Weights of a small transformer language model.
Training: a variant of Adam for these matrices, 819M tokens, 6251 steps.
MLP neurons of a small language model. Each row is named by its layer, matrix (down: output weights) and neuron, and shows model dimensions 112-175. Each number is 200 + 30 x the weight over its row's rms, rounded and kept within 0 to 999. A neuron's up and down rows have the sign that makes its largest values positive.
Before each neuron's rows, "fires before" lists the tokens most often just after its 100 highest values on Wikipedia text that the model never trained on.

fires before: "ational", "at", "s", "ed", "ations"
L2.down435,185,213,221,241,162,208,161,227,276,198,198,173,208,204,192,203,190,157,196,192,200,208,174,229,217,214,212,212,167,158,175,160,160,174,212,190,210,201,154,243,226,156,173,206,227,175,224,173,196,210,199,175,180,223,210,241,217,166,221,194,168,183,221,179

fires before: "en", "ad", "ing", "ight", "ver", "ed"
L7.down124,173,144,228,156,192,179,182,164,212,218,203,213,210,180,204,224,190,238,175,186,163,213,201,199,164,217,194,226,265,187,195,215,170,200,191,197,177,228,164,202,194,198,169,209,256,222,184,204,176,177,212,194,207,209,218,218,248,237,215,205,243,191,215,168

fires before: "k", "od", "le"
L12.down48,210,202,183,213,145,195,208,221,233,221,200,216,182,191,225,218,229,208,216,242,165,193,154,189,171,153,218,245,177,170,226,209,206,227,227,172,203,187,168,170,216,151,191,177,233,216,237,231,213,199,154,216,176,190,239,173,187,186,234,146,196,240,233,172

fires before: " |", " h", "at", "old", "r", " P"
L8.down535,192,237,159,195,200,159,161,203,162,192,148,168,177,202,214,210,251,210,226,125,187,147,179,242,177,175,192,205,179,214,212,172,165,243,169,172,184,234,261,154,225,262,171,183,217,177,205,207,178,226,183,179,182,134,186,216,206,213,176,198,184,199,230,179

fires before: " 2", "ober", "I", " 8", "ary"
L9.down22,211,165,192,176,169,189,223,211,183,192,228,170,215,189,238,168,193,155,201,212,205,163,216,220,194,239,211,196,157,195,161,272,260,257,206,170,207,189,219,185,221,187,192,142,169,238,188,251,186,195,189,222,213,208,211,166,160,212,151,204,210,205,150,173

fires before: "8", "6", "7", "5", "1", "4"
L9.down499,209,217,196,251,221,246,253,200,190,223,217,230,220,217,153,172,191,168,159,194,225,234,205,165,212,175,247,204,224,163,155,156,226,169,115,201,184,183,141,190,241,228,202,208,233,236,199,214,198,238,201,268,207,200,198,167,187,224,239,229,240,190,207,146

fires before: "en", "ak", "ight", "et", "ed"
L12.down619,212,190,237,203,239,218,266,250,224,185,228,241,256,160,240,180,180,258,232,212,215,224,107,222,248,240,219,198,212,169,231,193,166,191,175,168,194,184,234,187,194,197,245,211,224,183,149,264,176,206,169,191,216,200,224,204,232,190,184,230,187,191,251,181

fires before: "am", "i", "en", "ord", "il", "ing"
L11.down138,182,209,233,171,226,194,218,167,217,276,190,224,228,182,238,193,160,209,223,164,168,189,155,142,202,253,181,249,150,199,202,229,210,261,176,214,242,234,161,224,219,205,139,146,236,247,200,204,190,213,181,227,202,203,231,185,185,157,179,131,164,191,224,154

fires before: "it", "a", "an", "w", "ing"
L2.down315,228,168,221,202,254,182,211,223,179,181,192,181,177,179,239,227,150,253,143,242,211,234,149,228,202,229,222,147,183,195,137,195,192,197,192,260,185,198,192,211,181,242,155,163,224,207,204,182,194,201,257,217,163,215,177,186,224,213,210,211,187,214,189,204

fires before: "-", "\n", "ag"
L9.down388,161,195,157,211,187,241,166,194,210,204,232,172,155,214,171,191,195,266,182,205,220,189,141,189,146,206,233,232,243,169,224,213,237,172,245,221,203,210,179,190,210,196,169,179,200,175,194,212,177,167,166,200,171,262,220,171,234,178,151,192,215,211,173,168

fires before: "00", ".", "7", "5"
L7.down287,203,201,248,234,218,243,235,253,173,165,233,150,151,174,198,162,254,160,212,162,208,214,237,192,214,212,252,191,239,164,228,178,200,184,221,209,152,218,184,216,219,158,198,188,219,237,185,190,180,210,214,225,209,180,257,201,232,205,242,237,178,142,208,193

fires before: "re", "s", "im", "en", "at", " |"
L2.down677,207,221,155,220,193,227,242,156,195,209,141,247,228,237,166,205,178,191,224,194,173,216,193,210,132,168,225,236,134,145,198,218,167,289,118,204,259,207,196,197,185,171,199,198,220,185,229,237,196,213,220,180,200,202,244,216,257,163,176,203,199,178,195,182

fires before: ".", "et", " "
L3.down104,207,244,183,190,215,236,231,255,203,194,178,207,160,220,183,176,216,172,239,136,171,219,228,283,182,223,156,237,169,178,189,201,225,216,233,203,225,169,216,198,178,169,189,222,206,279,246,248,197,185,205,180,160,208,165,201,160,210,178,261,173,174,225,242

fires before: "p", "v", "ar", "ver", "ff", "ach"
L9.down696,222,193,203,177,214,201,194,195,175,185,193,147,232,203,193,176,172,208,227,217,205,226,203,224,135,179,213,217,234,143,211,229,177,189,219,210,178,230,119,132,200,233,213,199,201,221,298,208,185,183,244,210,157,181,231,141,148,151,177,242,206,214,184,183

fires before: "ing", "ed", "old", "es", "e", "ic"
L3.down379,203,195,218,168,180,232,152,207,197,248,199,232,198,234,185,206,192,205,200,207,182,217,151,115,194,204,180,190,171,171,170,223,237,199,260,234,166,159,197,218,198,192,225,216,215,152,158,183,197,187,230,191,213,224,171,130,188,203,144,204,170,197,228,151

fires before: " 0", "\n", " 2", "0", "6"
L8.down622,176,163,185,170,260,171,193,210,228,254,212,226,189,240,173,163,220,246,185,196,194,221,230,194,162,198,206,143,152,232,208,194,151,214,189,179,199,250,190,189,208,171,222,145,238,195,235,250,225,244,200,209,200,228,202,235,163,176,207,212,216,245,246,220

fires before: "ith", "h", "hen", "ill", "oc", "ign"
L3.down125,249,237,243,229,168,189,210,186,179,185,181,196,200,167,189,202,161,225,220,193,199,218,132,222,176,201,254,231,287,189,248,186,185,238,186,201,158,189,174,193,207,235,240,200,167,156,153,217,186,224,209,176,238,234,203,247,216,209,257,212,127,194,241,205

fires before: "|", "\n", "=="
L2.down35,227,235,198,189,201,158,221,173,229,172,216,165,220,197,174,256,192,255,179,184,218,231,197,152,168,164,242,217,209,234,222,141,198,233,208,170,180,193,182,241,204,239,206,171,232,153,184,202,203,165,188,224,243,189,198,200,156,144,216,240,188,175,249,203

fires before: "am", "x", "er", "le", "t", "ail"
L3.down655,214,227,208,210,218,199,178,282,166,216,196,197,247,222,273,138,195,189,179,170,194,186,195,222,233,185,227,203,197,221,174,153,217,188,212,232,219,220,166,182,196,164,264,187,202,181,197,179,225,206,216,170,178,159,209,196,190,219,194,176,222,213,213,201

fires before: "m", "il", "i"
L2.down668,194,223,192,184,187,200,224,170,201,214,211,245,230,227,191,158,188,263,176,229,211,201,193,165,192,184,239,258,220,157,203,182,231,225,227,148,181,169,212,168,192,199,190,257,220,250,158,171,188,189,164,233,184,206,226,155,158,170,167,165,185,190,213,193

fires before: "all", ".", ",", "n", "3", "6"
L4.down399,256,195,197,166,184,174,136,206,181,234,244,210,180,203,234,234,245,184,208,184,196,192,199,205,214,191,222,192,170,198,179,167,186,192,178,228,201,191,256,192,186,209,241,242,255,242,243,179,213,150,252,199,198,143,177,186,192,215,161,186,174,232,164,199

fires before: "\n", "ip"
L8.down572,202,208,208,162,251,179,210,224,174,147,209,192,165,198,179,181,173,220,197,202,214,240,160,226,208,140,207,181,189,215,217,155,204,185,179,164,137,212,210,230,197,188,195,230,182,146,223,190,219,166,221,191,227,203,189,225,202,210,202,252,212,176,213,229

fires before: "ro", "el", "k", "an", "at", "l"
L3.down615,243,167,184,209,157,203,221,213,226,211,229,187,186,186,206,157,217,208,188,170,175,215,230,250,219,204,178,207,184,198,229,121,187,281,231,131,219,159,231,206,229,193,202,219,201,143,215,254,157,158,231,228,190,232,244,131,233,182,214,183,148,193,189,227

fires before: "m", "ates", "ed", "ct", "pt"
L2.down394,150,179,213,219,241,156,265,200,229,207,171,225,181,217,251,246,182,228,175,191,201,214,167,203,163,220,220,275,174,192,178,175,173,239,217,214,279,229,213,159,188,194,158,244,191,174,180,189,165,182,159,140,172,269,197,201,217,200,175,204,204,231,207,237

fires before: "y", "ry", "ed", "ri", "s"
L3.down252,228,177,144,200,201,181,175,168,189,178,240,189,182,172,227,187,218,232,174,246,210,192,220,241,195,183,261,170,264,207,180,209,185,213,190,202,174,230,215,182,215,168,196,155,131,180,176,160,221,264,132,243,192,165,266,184,204,279,261,225,180,202,166,218

fires before: "un", "u", "oh", "am", "os", "o"
L2.down630,220,246,208,195,192,238,182,259,223,218,207,154,207,199,207,152,253,208,176,196,204,243,118,190,233,186,164,197,156,189,127,233,218,238,203,184,165,191,225,146,180,225,228,195,198,218,241,262,203,209,216,164,218,208,189,171,215,207,227,226,204,188,255,185

fires before: " |", " r", "al", "all", " R"
L11.down267,154,195,210,199,218,253,208,175,224,228,170,141,242,230,132,229,144,160,203,160,237,231,191,209,260,200,165,251,231,177,183,193,198,211,129,189,253,189,177,195,221,217,185,160,155,252,214,272,255,135,184,212,180,212,159,216,191,213,178,211,193,225,139,159

fires before: "\n", "=="
L4.down55,250,183,224,191,176,235,248,177,213,172,215,155,189,188,159,201,266,144,245,161,221,202,197,112,237,215,219,258,190,176,184,209,167,154,149,193,232,172,233,141,175,232,238,252,225,226,172,232,219,207,193,230,223,217,158,213,191,210,156,255,173,177,202,235

fires before: "ree", "r", "is", "ough", "ir", "os"
L12.down59,121,221,229,236,207,190,197,117,228,192,167,205,183,215,185,200,229,188,207,232,268,237,134,184,191,158,198,185,215,194,163,162,208,135,201,201,246,173,239,229,194,151,216,193,168,145,197,249,246,240,199,232,183,210,174,216,188,241,211,219,190,211,236,218

fires before: " |", ".", "–", "6"
L2.down259,225,195,199,215,185,190,169,196,181,235,219,154,191,203,216,229,254,226,222,199,237,206,190,138,214,227,193,225,210,165,167,206,172,200,210,137,198,242,208,221,249,183,190,218,145,158,180,201,214,224,209,191,211,164,188,239,137,192,212,189,172,192,190,179

fires before: "u", "o", "ar", "ue", "F", "on"
L2.down579,190,216,187,203,150,254,215,160,191,182,162,173,175,283,176,185,250,255,169,218,212,241,178,221,186,191,185,170,189,197,164,216,191,176,215,183,182,155,198,213,175,210,180,187,205,204,203,237,242,158,216,195,226,241,173,163,213,132,234,198,175,140,178,177

fires before: " the", " C", " B", " b"
L3.down683,246,168,147,200,153,209,176,218,224,174,195,146,192,220,203,202,220,214,219,196,175,151,220,238,218,146,187,188,206,196,168,180,188,187,187,221,203,187,168,237,170,206,207,248,239,175,226,233,222,155,249,199,177,194,228,189,174,231,225,252,220,205,240,176

fires before: "0", "7", "5", "3", "9", "6"
L4.down670,219,218,188,220,175,212,200,178,202,198,205,200,217,156,225,269,149,209,199,255,219,168,199,195,174,171,201,154,189,191,188,206,177,216,243,177,165,208,241,142,185,208,190,223,161,161,271,202,204,240,247,188,182,205,201,206,271,236,274,148,200,219,206,183

fires before: " the", "0", "2", "1", "4", "7"
L9.down462,193,182,226,267,248,225,171,164,216,220,192,154,190,253,244,195,139,193,239,204,203,215,221,171,199,170,173,145,172,197,245,147,199,180,214,166,194,169,222,197,182,226,170,155,192,163,236,189,224,186,149,174,134,211,227,186,230,163,245,146,204,211,198,218

fires before: "ober", "ess", "c", "a", "ing", "in"
L3.down245,172,245,151,226,166,201,190,222,159,154,130,200,234,190,173,218,228,218,178,192,248,229,230,199,218,247,184,236,222,171,176,251,231,242,231,238,185,167,175,165,191,175,154,240,120,252,200,249,209,243,199,212,192,178,207,214,186,184,225,147,180,260,263,164

fires before: "s", "ic", "h", "es"
L2.down1,182,285,175,225,197,222,159,244,184,234,196,250,171,154,233,226,218,214,228,174,266,214,163,191,262,195,213,222,229,213,173,225,251,246,250,192,185,220,179,163,222,204,182,209,211,193,168,146,204,156,160,179,173,212,247,232,148,195,242,228,195,192,130,197

fires before: "s", "y", "d", " |", " of", "-"
L12.down663,219,199,168,159,191,169,185,256,185,145,256,199,186,217,205,194,180,249,195,212,163,191,219,236,200,140,245,181,257,234,199,156,241,219,235,198,178,205,190,172,186,185,257,201,170,265,204,231,169,205,170,177,190,207,237,167,168,230,238,181,241,220,133,227

fires before: "\n"
L8.down650,165,224,209,151,216,225,219,155,244,211,186,243,218,268,154,239,221,185,163,212,236,238,146,225,183,250,186,193,189,178,199,239,197,218,177,199,188,173,174,205,204,193,146,180,231,208,248,211,221,246,244,222,161,204,221,236,226,183,175,199,222,168,226,206

fires before: "id", "ed", "t", "f", " first", "m"
L11.down352,261,150,222,202,145,182,182,207,192,182,202,149,215,204,145,193,284,185,189,255,195,227,148,191,198,154,219,171,217,221,207,198,171,157,171,237,213,194,198,196,228,195,225,237,211,235,165,226,209,187,178,264,193,152,249,206,244,190,215,143,173,191,275,185

fires before: "at", "et", "en", "ated", "am", "as"
L3.down35,188,206,185,197,225,195,172,254,189,218,270,207,216,173,233,189,199,206,203,223,202,155,92,217,209,217,219,169,199,155,177,130,238,196,225,172,241,237,184,234,200,208,186,211,198,227,173,200,193,265,211,244,202,214,217,194,232,224,191,208,180,226,202,204

fires before: "am", "le", "ed", "ch", "C", "e"
L9.down566,192,189,227,223,219,192,184,214,215,210,208,205,193,166,205,181,244,196,209,227,189,178,114,221,174,185,279,225,133,206,205,242,187,183,199,166,237,229,201,213,243,252,189,201,136,228,211,247,178,196,175,162,205,256,175,163,161,233,254,182,165,167,175,175

fires before: "it", "om", "own", ")", "w", " 9"
L11.down364,250,189,196,188,216,197,171,230,155,165,174,186,192,196,150,199,219,213,166,161,193,231,197,203,250,178,188,246,187,160,219,201,205,185,164,217,250,260,178,185,250,169,184,236,203,255,178,224,206,197,151,164,213,176,224,205,170,187,178,111,178,201,203,166

fires before: "le", "k", "ar", "ra", "les", "t"
L12.down29,198,236,202,177,201,242,150,183,191,227,230,210,189,230,165,210,248,174,167,223,177,197,152,175,183,172,220,158,239,242,201,203,215,200,207,239,180,168,214,248,212,174,200,175,272,198,221,187,201,198,202,230,218,202,172,217,229,131,223,208,171,200,235,200

fires before: "\n", " ", " P", " G", " R"
L12.down344,210,176,196,190,198,188,152,188,145,192,167,237,215,210,223,186,184,178,170,169,217,246,222,219,194,125,218,210,210,184,254,227,199,157,199,198,257,186,151,167,243,213,239,175,175,249,214,177,168,169,210,164,194,170,229,217,219,209,234,228,232,194,226,222

fires before: "\n", "e", "es"
L12.down652,207,208,225,232,159,217,186,220,203,190,163,204,171,236,197,212,246,248,173,191,207,207,156,245,211,197,166,182,176,156,173,158,197,215,211,162,190,165,207,189,174,192,188,256,178,179,229,181,142,228,174,184,200,189,175,215,246,152,153,179,138,221,204,205

fires before: ".", " as", ",", "B"
L12.down429,188,246,188,146,176,158,174,217,213,171,147,219,207,224,168,176,186,251,177,219,148,203,177,191,180,193,185,218,193,187,188,237,188,169,212,182,185,206,163,216,211,216,188,219,199,229,178,219,228,198,163,176,192,201,189,205,168,282,192,229,131,237,223,256

fires before: "i", "t", "ation", "for", "form", "at"
L3.down141,161,206,200,165,187,211,208,213,191,204,200,141,216,213,204,190,278,222,166,121,197,181,153,172,182,189,228,181,147,163,186,145,224,190,281,241,241,208,189,197,248,238,112,237,215,226,207,251,234,240,177,189,191,170,176,190,215,170,209,169,108,180,216,239

fires before: "ivers", "t", "c", "l", "k", "op"
L3.down592,234,246,187,200,250,231,252,267,160,205,192,193,174,240,159,240,219,160,217,169,171,226,164,261,191,233,170,176,251,200,215,212,221,199,179,171,156,164,192,199,223,201,201,225,235,162,238,189,183,175,225,195,177,199,221,166,171,202,180,199,94,154,220,236

fires before: "all", "i", "re"
L12.down273,216,195,145,252,173,240,184,197,194,164,210,235,211,207,213,162,114,211,157,194,191,220,176,209,176,194,255,173,175,176,193,188,203,173,135,201,203,264,178,211,206,252,169,205,164,172,237,228,192,223,241,225,169,184,156,269,255,163,180,207,208,239,215,173

fires before: "\n", ".", ",", " and", " to", "-"
L10.down366,115,220,198,168,172,191,249,193,188,202,177,231,150,233,189,233,225,222,170,179,195,215,222,227,200,250,168,242,193,253,202,190,203,187,253,239,197,177,181,230,180,137,184,243,281,196,177,119,177,170,191,259,242,167,167,211,193,213,144,175,179,242,205,216

fires before: "==", "===", "|", "ember", "D", "L"
L3.down51,210,232,188,227,191,289,229,167,171,167,146,233,199,225,190,256,268,182,185,164,168,172,161,212,165,211,171,218,177,213,138,241,228,188,202,194,169,199,174,228,194,250,163,193,223,186,227,194,171,181,195,151,210,196,254,228,142,167,238,185,172,190,172,198

fires before: "\n", "y", "c", "ce"
L10.down434,186,195,186,187,210,205,200,178,203,157,209,217,172,219,185,190,238,224,220,180,232,231,214,195,219,184,201,161,138,242,183,186,207,164,172,202,224,196,207,215,206,233,203,243,208,237,207,190,177,173,189,250,262,145,104,163,181,228,161,192,212,199,255,260

fires before: "it", "a", "in", "ild", "ie", "ar"
L12.down597,183,201,247,238,210,186,196,150,213,231,170,235,207,179,206,165,164,192,141,178,201,213,190,188,175,246,217,219,158,203,230,144,196,241,176,213,162,192,172,216,227,193,174,161,239,211,201,210,241,251,163,228,241,172,180,186,152,211,206,191,181,234,184,202

fires before: " 0", "\n", "–", " 2"
L9.down53,169,244,176,225,238,183,188,208,199,201,147,190,169,256,249,163,241,274,214,199,239,245,179,175,163,206,221,193,181,174,174,207,193,165,236,183,233,209,227,185,203,219,159,169,173,181,259,170,190,221,216,242,208,185,244,219,155,147,152,188,219,205,196,204

fires before: " |", "y", "e", "ou"
L3.down657,194,239,243,198,215,191,182,224,178,199,224,170,182,217,161,209,145,193,204,186,207,203,189,220,205,190,165,229,205,205,206,171,180,202,223,246,163,248,215,166,205,191,183,172,174,251,180,230,195,200,197,252,194,192,235,193,180,192,194,191,214,203,233,191

fires before: ",", ".", "v", " by"
L8.down665,235,188,129,186,154,192,178,249,183,185,179,265,161,201,203,193,238,177,166,194,231,187,185,216,200,188,246,159,191,218,185,188,221,176,188,187,177,226,174,186,182,229,301,131,205,196,182,184,206,188,199,222,129,195,202,223,175,221,174,229,156,190,159,226

fires before: "ence", "le", "ason", "ver", "en", "qu"
L8.down478,162,208,199,205,194,168,170,169,156,182,123,166,202,196,214,270,189,212,236,212,240,227,152,194,182,228,188,170,213,207,245,217,215,191,269,206,165,222,222,194,177,180,190,182,239,196,143,214,198,151,190,213,231,142,223,199,289,208,186,148,184,240,247,210

fires before: "ar", "in", "r", "ild", "a", "ur"
L3.down518,231,259,166,192,215,200,216,160,183,221,185,182,226,197,212,190,198,221,142,185,220,225,218,199,224,224,205,190,218,172,154,164,158,178,190,213,138,224,180,201,246,198,191,192,186,209,239,231,220,229,191,188,217,215,181,160,157,180,242,167,164,226,202,228

fires before: " |", "oc", "old"
L3.down547,202,239,171,200,173,202,156,166,190,203,264,237,247,179,166,225,219,245,202,208,189,220,181,178,198,235,255,204,253,186,171,255,171,188,176,204,168,164,152,223,207,177,214,180,180,202,163,196,185,246,170,219,222,197,199,219,213,225,185,183,186,206,161,179

fires before: "ober", "ary", "ig", "m", "ust", "il"
L11.down7,212,168,209,165,216,188,201,137,221,221,178,235,183,164,176,153,180,203,153,206,195,233,198,199,188,245,221,156,146,215,203,242,211,213,190,211,186,199,188,195,278,191,210,225,149,238,195,208,221,199,191,194,196,184,221,160,211,199,162,224,175,189,178,209

fires before: "k", "al", "ated", "ation", "\n"
L9.down71,239,210,169,231,148,250,227,209,213,181,212,250,206,206,179,214,198,193,188,161,175,262,167,218,187,177,188,195,202,179,218,149,169,193,200,215,218,192,181,191,216,151,246,252,170,169,206,209,247,150,201,216,186,131,192,221,205,178,211,143,168,151,247,191

fires before: "ember", "t", "i", "an", "a", "k"
L3.down201,227,221,223,197,236,154,197,215,194,213,178,236,191,225,178,254,192,154,204,201,215,236,186,188,174,176,205,158,195,261,211,185,165,245,162,163,182,150,187,176,159,189,154,183,192,222,136,166,195,192,202,207,201,187,195,170,254,175,224,206,182,167,241,200

fires before: "es", "y", "ed", "ia", "ation", "es."
L12.down220,214,167,153,189,149,125,209,155,164,208,237,230,138,213,226,188,237,210,170,200,185,147,204,211,161,148,177,180,137,181,148,248,179,195,193,172,199,264,169,214,237,163,192,228,185,197,155,239,227,213,187,132,212,204,189,204,192,235,204,189,187,199,227,183

fires before: "ember", "ut", "ver", "per", "p"
L8.down603,255,191,205,161,228,231,144,188,203,213,216,246,209,187,177,207,225,210,213,146,204,198,185,213,175,179,180,262,145,177,131,221,187,185,225,175,146,224,192,199,151,149,136,199,215,198,155,177,251,196,161,199,157,230,214,209,220,163,251,183,213,147,189,212

fires before: "e", "ed", "s", "ing", " of", "es"
L2.down636,217,220,189,183,220,212,179,213,262,186,225,182,193,227,137,225,265,211,149,184,217,133,160,176,254,205,173,222,182,200,212,208,214,184,223,212,247,207,220,182,171,186,162,160,201,179,122,155,189,201,219,186,214,205,198,198,188,157,211,223,201,209,189,179

fires before: " the", "an", "ail"
L2.down663,257,187,123,175,223,175,153,253,213,178,215,159,166,203,267,245,155,160,178,222,161,203,212,208,200,162,201,212,238,205,207,125,167,219,184,281,214,213,195,188,216,203,206,159,147,175,200,182,201,206,225,245,199,212,193,161,218,219,239,185,197,206,227,196

fires before: "\n", " G"
L3.down286,199,179,196,157,167,168,181,225,197,200,213,199,215,185,234,222,234,218,154,227,220,226,207,226,198,189,158,194,212,117,224,148,192,128,204,184,189,181,221,180,195,212,236,223,131,176,215,201,200,225,193,251,178,173,194,182,209,206,222,148,177,252,199,183

fires before: "\n"
L12.down637,179,187,192,181,222,200,193,198,201,201,203,205,194,194,202,201,192,203,191,211,201,194,186,211,199,197,200,213,205,197,177,203,196,207,208,202,198,210,197,204,203,197,203,172,210,202,202,204,197,213,192,206,196,202,195,188,203,193,198,195,197,197,184,202

fires before: "ent", "s", "es", "ed", "b"
L12.down222,205,199,252,147,204,196,180,175,233,201,249,245,215,239,141,208,197,192,187,227,189,169,138,234,179,154,205,184,138,191,209,218,203,216,177,194,231,233,145,242,176,200,217,227,172,192,202,189,178,176,262,210,222,216,182,170,188,220,201,165,184,177,187,191

fires before: "le", "s", "o", "m", "u"
L9.down580,210,187,243,180,185,229,234,196,136,219,227,193,177,147,230,244,255,196,210,215,205,210,201,164,165,156,222,209,182,221,235,203,178,189,209,154,187,181,163,224,236,190,178,254,183,208,190,204,181,224,136,216,164,218,190,192,181,191,173,216,255,170,216,164

fires before: "|", "\n", "-"
L4.down581,161,205,178,167,163,171,206,198,188,208,129,235,257,202,198,215,192,203,138,202,186,225,173,234,147,202,163,214,186,211,273,212,216,229,202,191,215,246,195,192,195,197,213,236,156,266,225,174,192,222,155,182,214,191,176,216,221,219,178,162,204,231,232,217

fires before: "e", "ow", "m", "ed", "s", "ain"
L11.down272,225,196,215,194,163,199,163,186,208,193,195,160,229,250,164,156,235,193,170,171,230,199,147,223,169,207,199,188,234,220,207,185,174,145,206,159,209,229,228,188,169,193,209,191,225,175,232,186,271,167,246,155,185,191,246,197,257,177,204,235,190,179,196,229

fires before: "ber", "er", " to", "ail"
L2.down382,209,152,189,169,224,175,173,184,186,202,208,220,179,206,229,236,218,214,194,185,205,179,199,205,162,166,223,222,255,197,152,223,244,159,184,205,170,177,150,173,210,186,212,182,163,213,158,189,170,216,205,210,222,172,169,201,218,212,223,200,240,236,217,166

fires before: ":", "b", " by", " to", " on"
L11.down644,199,229,243,193,215,198,173,180,231,175,172,178,213,207,206,207,199,192,185,221,233,143,186,228,188,218,235,185,172,151,210,210,237,200,283,247,216,191,191,145,277,196,170,262,191,233,173,152,183,240,202,221,185,183,165,194,193,188,204,253,213,153,222,188

fires before: "d", " (", "ough", "al", "et", " |"
L11.down677,185,179,216,208,206,230,178,193,166,246,201,205,150,179,207,219,233,163,169,202,268,228,131,200,236,196,229,232,227,234,232,182,184,219,120,178,248,167,209,201,185,158,226,199,193,200,180,183,262,199,172,182,192,184,228,203,159,224,216,227,245,210,240,192

fires before: "ail", "er", "ro", "we", "h", "al"
L2.down392,183,254,244,212,217,272,166,266,203,199,182,194,213,201,231,203,192,219,177,222,221,199,211,166,254,189,186,182,196,194,192,188,226,189,212,200,167,214,241,212,217,174,191,208,187,166,212,196,229,212,219,137,259,219,190,215,212,242,214,180,158,243,220,225

fires before: "n", "it", "v", "en", "p"
L10.down344,163,187,198,225,212,198,184,193,220,124,207,146,205,206,189,216,192,200,214,237,195,168,148,139,181,178,190,173,181,155,251,238,257,183,208,236,169,218,212,214,236,222,137,225,195,144,225,183,228,158,252,201,170,139,186,186,157,175,144,215,211,205,269,171

fires before: "s", "er", "in", "av", "h", "ish"
L2.down404,217,195,206,196,240,221,183,209,210,223,238,178,188,177,187,240,153,286,215,211,220,221,197,145,247,225,194,189,161,220,185,190,203,278,222,185,199,228,197,192,188,201,181,227,224,142,199,207,184,220,194,214,241,190,181,173,184,216,237,214,195,230,173,196

fires before: "il", "ust", "ober", "e", "ug", "ru"
L11.down210,179,220,191,193,186,150,158,146,240,162,195,196,144,216,199,240,254,218,215,229,217,194,211,197,180,232,162,134,224,176,179,231,243,201,186,205,185,192,203,208,248,208,219,184,187,266,181,179,226,208,216,194,227,202,228,124,208,240,188,207,198,209,194,228

fires before: "\n", " |", ".", " and", " is", " to"
L7.down59,180,222,194,152,191,236,190,198,214,196,235,251,159,185,162,232,186,250,177,208,208,218,220,167,213,216,167,185,219,218,191,219,230,233,212,163,143,245,165,172,199,158,171,263,262,190,253,205,168,212,208,139,141,208,201,225,225,166,238,211,201,215,217,195